{
  "n_layer": 9,
  "d_model": 256,
  "n_head": 4,
  "n_kv_head": 4,
  "head_dim": 64,
  "d_mlp": 1024,
  "vocab_size": 1024,
  "activation": "squared_relu",
  "norm": "layernorm",
  "norm_place": "pre",
  "norm_eps": 1e-06,
  "positions": "rope",
  "rope_base": 10000.0,
  "rope_fraction": 1.0,
  "qk_norm": true,
  "attn_scale": 0.139,
  "bias": "none",
  "tie_embeddings": false,
  "parallel_block": true,
  "extras": ["capped logits"],
  "init": "normal",
  "init_std_qkv": 0.0274,
  "init_std_o": 0.0274,
  "init_std_up": 0.0274,
  "init_std_down": 0.0,
  "optimizer": "muon_variant",
  "lr": 0.0191,
  "lr_mult_down": 2.0,
  "beta1": 0.93,
  "lr_head": 0.00817,
  "warmup_steps": 0,
  "schedule": "cos",
  "final_lr_fraction": 0.1,
  "batch_tokens": 65536,
  "seq_len": 512,
  "doc_mask": true,
  "train_tokens": 421700000,
  "steps": 6435,
  "dataset": "wikipedia_en"
}
MLP neurons of a small language model. Each row is named by its layer, matrix (up: input weights; down: output weights) and neuron, and shows model dimensions 128-255. Each number is 128 + 24 x the weight over its row's rms, rounded and kept within 0 to 255. Numbers have three digits each.
A block is one neuron, or neurons of one layer that tend to fire together. After each block is what it responds to, as a language model described it from the Wikipedia text at the highest values.

L5.up287:123138130176143138106130090117127087106129146099119114098112136104114148142140113170118179126108074114128167117102119161114104106102116121099183129149089091153121134136177148174115086162102096138083119135131124130127133133156142183126115161158119113096116121156135116083091169143138096111135137104129102153124142130103113152157116177115116136152114106148110106124109099110182128092104
L5.down287:143182111138101075197122131130162157159145155142127134117075176147141115101148143100118116132166092091145123116145154117119133113136100103166143097099123102092141091124123132148134120113136107123090155117137109110118119141118129092137167167138160099100115151144143131110122140157135086150116158102114121120168139094157118106152115099138132149143119185127110160086110135140098155093156
Responds to: Mid-word pieces, esp. v-ot-es

L3.up764:138123145141156109108148098112113126174159096141091156119153150140145170099169145097160099181134144165135118138099103135109092167115139182139150114132150123124132153121160147116107160139120129096165115111114082128090118138160111100145110166142148129098124133130126162140124150094093132112141122131145088087119132115149136108155146135113126103136152121150171138079111129094097144150098
L3.down764:156146077183161138156125103142134186108129124126125136103080128158122173130127115155147114134123139155109104157112115135102130107103130126135115067146127110098114104146135104137141153156115179133097146197127102102115112145157142127135160132138101154118103167102184092158131168154119112134112126055102124127150112138150099115114120116128116116147125146078162125144124114131108118077141
L3.up769:141121091148173107128089121129106174108151122149123147122096124157123191130112142095127156145127133121123156077145161142168145106119183137139132115126124158142103120090151157148124118118087125112103090152119129113100128139187127145099118153149126111096130117152107129143123141116115073165134117121137112121128146132106125095134156124121144128104113108123191147108113140124143106122163
L3.down769:099133154135151121144155109123144140115148126121132145136142125125149098138157109131085107104127175145121089142145145131115108126135113079105103168137144139127132161136111105060123143135141119111154145143121109145114111115126109175113172107100178094124151143117171091101108139129118116127114125158097141107099095140113117151132151132142132098100075106071118087150100142093129096115142
L3.up885:097114118153114137148141113152114085147157074083082118133082118146131150125116157158152131106162141137167141122103165096160113130111168129146128093143156144086144132126134116108144136140095116082154134120131122118118142137134113149116160137100146171102178056127114120130169137143107104116103148129155093091065101136119137103133122092163168154141113113137157106132114117113150119099121
L3.down885:134112118136127145087142154093158126061122113143144132088141125103122155136110149122119146128137091138103102119135161090147135122096133136114177143094118101125093142130172146106133093090144089165105157110130111136072110116147158146101147099127124129117135148174152178144098147133157154122100151165153122160161097123151123111125075148133137100139108135142140082105169153152115161093157
L3.up964:070108108145197160173167162138087132105151132117116101169118184165128104126081120142123114143146158125131084132141103135134111116140144181119102139102088116113149086093181194123110105140104136123141128095087148132140152125137127146125154146146094124156129139156162094093145161107123085168169122165136100127094157124092114128144130095111159149118106119120107132134134138136102110097160
L3.down964:076107108148103108147138118192129124118119101099149143163131119151099141181158147149158137154112072178132130121138171121127136148142121091132157132117110115178159126147129114124141132109121184161150110154135126111126092147135123137125137141114166132142082095137072101090117135145120114105101108138179133098134105124110145150139145110137101182138129101132130119108129143146111145101136
Responds to: Mid-word piece after v

L4.up47:142121133127113117124163178122106136142181110130160156133115161130143137151114143150093161107134105093113104134182137107137150132114126124152125172151145087165087130158135120094100136184136104110095149133125135162151114108122124118161085148114117118139113142127183118111083118141179129121104131143143122121102113132158128067128113141102140106108133176118139143128135125156124107105147
L4.down47:144144111135122099119107086171147166114066142177125136144156119132156101131126115091167157159184051122099132132142133149117118131127144115108153128114135152110153121120155109139158105099133154188078138126155144129132150169119104141106164135112154088098155130104136174133137141149100142136141121138100117111097125109114132182100103130099122116097142078124119102123136113111095117135148
L4.up779:127119119142147139140112153133106146130189130113101084177113146096133132104112116152108085114132134117135131147122167141097102151138128116168103126126114129108130137175131122123125130142113132100084137181146112111086135146130137149085087157139091084134090132115126122143107116115153105106164118096174105136069155141112121137129121105123160159144112141109100101146085158120136106138105
L4.down779:115151123136105138142138136134167148145161152128117111125124093095104174126101135133126161136137123129122135128110089097144104107159127100127112201128115124114115165108147126133123125184130149102144128106137110118114121137123160135099122114091131144113172119168090079130100124145172116127159089138117138139100103177128125132112154125138190115103119124141177110131120105148164160105160
L4.up831:119149138137206112091136104147109170176163143101120161137094117108118158162136144156118171104129140143136095148135145147158081149134131116121098134134175138124117120128163172109138158140109153121132137159124105145125075142135162086122140154133113143144097118148160143131123160147118091136099130150123072124080119105109129108173150132153143108129120103095152153146127081096137143104146
L4.down831:139156123183180169164181067112112153130086141135124119083116149111082103134143144124146144166160111113124110104127126139104113126117126118131130113167098111106137156155129108133127072134132112127085099129164106119143089105108109129073168108119138110142160183153148097096150120178145124179161144161102144118108127133146132090130109125124142140136136148095182150121081149155139105099128
L4.up880:103124159114134150174131134133107133138159146145138122101089094137126110148136152132087131104118135142114105114116117147122130106121141134165169085126163159119137109080147108131123161095161114158130120111118120157141134133105131116141124126112095125158140163147142082088117157167096075123172148128158055142103113153120117119115154154095138126131101186104161115144114107109119162114142
L4.down880:127088088101146148104134118103094135102124125133132121140133138134122140116144124109124126170132114123199136131111131093156126107132163149146096111138145141131144137174110127119123095146118137090062119128058080113134084131110150134088152160130145116122104125093121100168117146097126188149121115116114177133145100138120122202131113108180128119131144142153110128121137126127154095124098
Responds to: Mid-word subword fragments

L5.up393:161147133128087136123136084134141125137158109125135121149121144118158145139122111105129127139154124101124140196161129125119145123144189112110119126136106139162125130118157122099150084124126134141111119072112100128125120113140142132121118185129147156125119097108127177111177153116142121112109164122172154126139170098162132150092119107079107151119137160166101110127126168140129123142114
L5.down393:117174138108113134132092124125164057141148141106162104126135161153114109114099121151116173141130130140128067117119152165094140104105078160100127153138152150093130111144140144113121141140116114135109110125154121099097149131172130143117129112159137124126166138139137062137139103115151131116132123152101175145130112082085143137120171178123127134145119114101136158174165108092090118115126
Responds to: Word-final suffix pieces

L3.up62:127131097146136091100181128129095124089124109154140158134135103156085119102109111112139153082139175140100132134140147147104100125120111137096130123115146172133177137143121111114185153130143121114085145142131126115174134108109148136171159119130132114139132157142090109114106108140122112130091124104141134106110098151097115082106121114125141124130142071133137143148122106136109128103107
L3.down62:155177097157113106126138110104152155168122105134123110083133145122151120155117161144136091139132142128125117123154121122138128116131141083136112183127112141129115170129140177083131096133140151128105130126144059138097099132139118097139141083154107122133130128093120126112123147134122136130116154168153135141136132137147131123148126169101116094117110187124092137082087134141106145083120
L3.up301:139088104105097119125125121133146118093115157129108179128124115141133121091146106118155150115108180123096159180107111132136091159090161144122123145160141136138132142112137122106125111107118084095127155119128121173178165115138130144163149144137151078097136118142092161135122149123102108118173138134137125162094114160126120113117129106119120144132093113132134081104148126088134130134124
L3.down301:109164115142150130127172162098124149099126130097113118143157184134088090144138097113144150122163092129103067125163089143047135150161109184170141163153106122118125112149109134107167106097124136157082078121123129106098125140149104100092163126091098129117115120098155125146144086129140118161096121130109151098118141091136132098168104151159143139161158136149113131142134140109144083156112
L3.up456:109107109165135120121129163117131134141131153086159130151131154126075163144134137108118116096128153075139161131119138128110120078105107129135107128131114119156096141153114124133088103109143176124137163115137106136137199089166104108110163124134110120113134134176126090108137106156102139176102084142141090133117170129103115145152124130176127129100141121109089154092127159081166145141133
L3.down456:164101146074100145153091119115133116139138112088129122126088138090155142121168116186132110154115203146127141142146135122198086120083095139112136163159145125081114107130113135141096107130108127097135163125154140134155138157088143111174115103153131155164099141126098165129118135154125121115128166121065135126120107114120161153141110116107091153123094152140169142142099113160117104123129
L3.up756:124116100152103115155143123109140157138149116107141133138108136116127091128125115132149151123153096103127120137139069120120121101112109135148090136144126177158106132124165100121117127124126093097145099094147145186089130127106099154123136113136092104136110127115131141157099162155126173124122114144145118110109103166131141112165128116137135108135121146141148116122202180094114160172110
L3.down756:090135140127135093115169139123123119095124158159101125118146118120124142143150144110104110148072135113111111143136176155124153123180119120110116118128136143135148117121112126162106137124083174100112091151113110141104194116137143114081159126120152067117112135152201089122133102108128150165117126149113126132090116088100184163158121125177119134157138159138155134101079143148134137104140
Responds to: Mid-word continuation pieces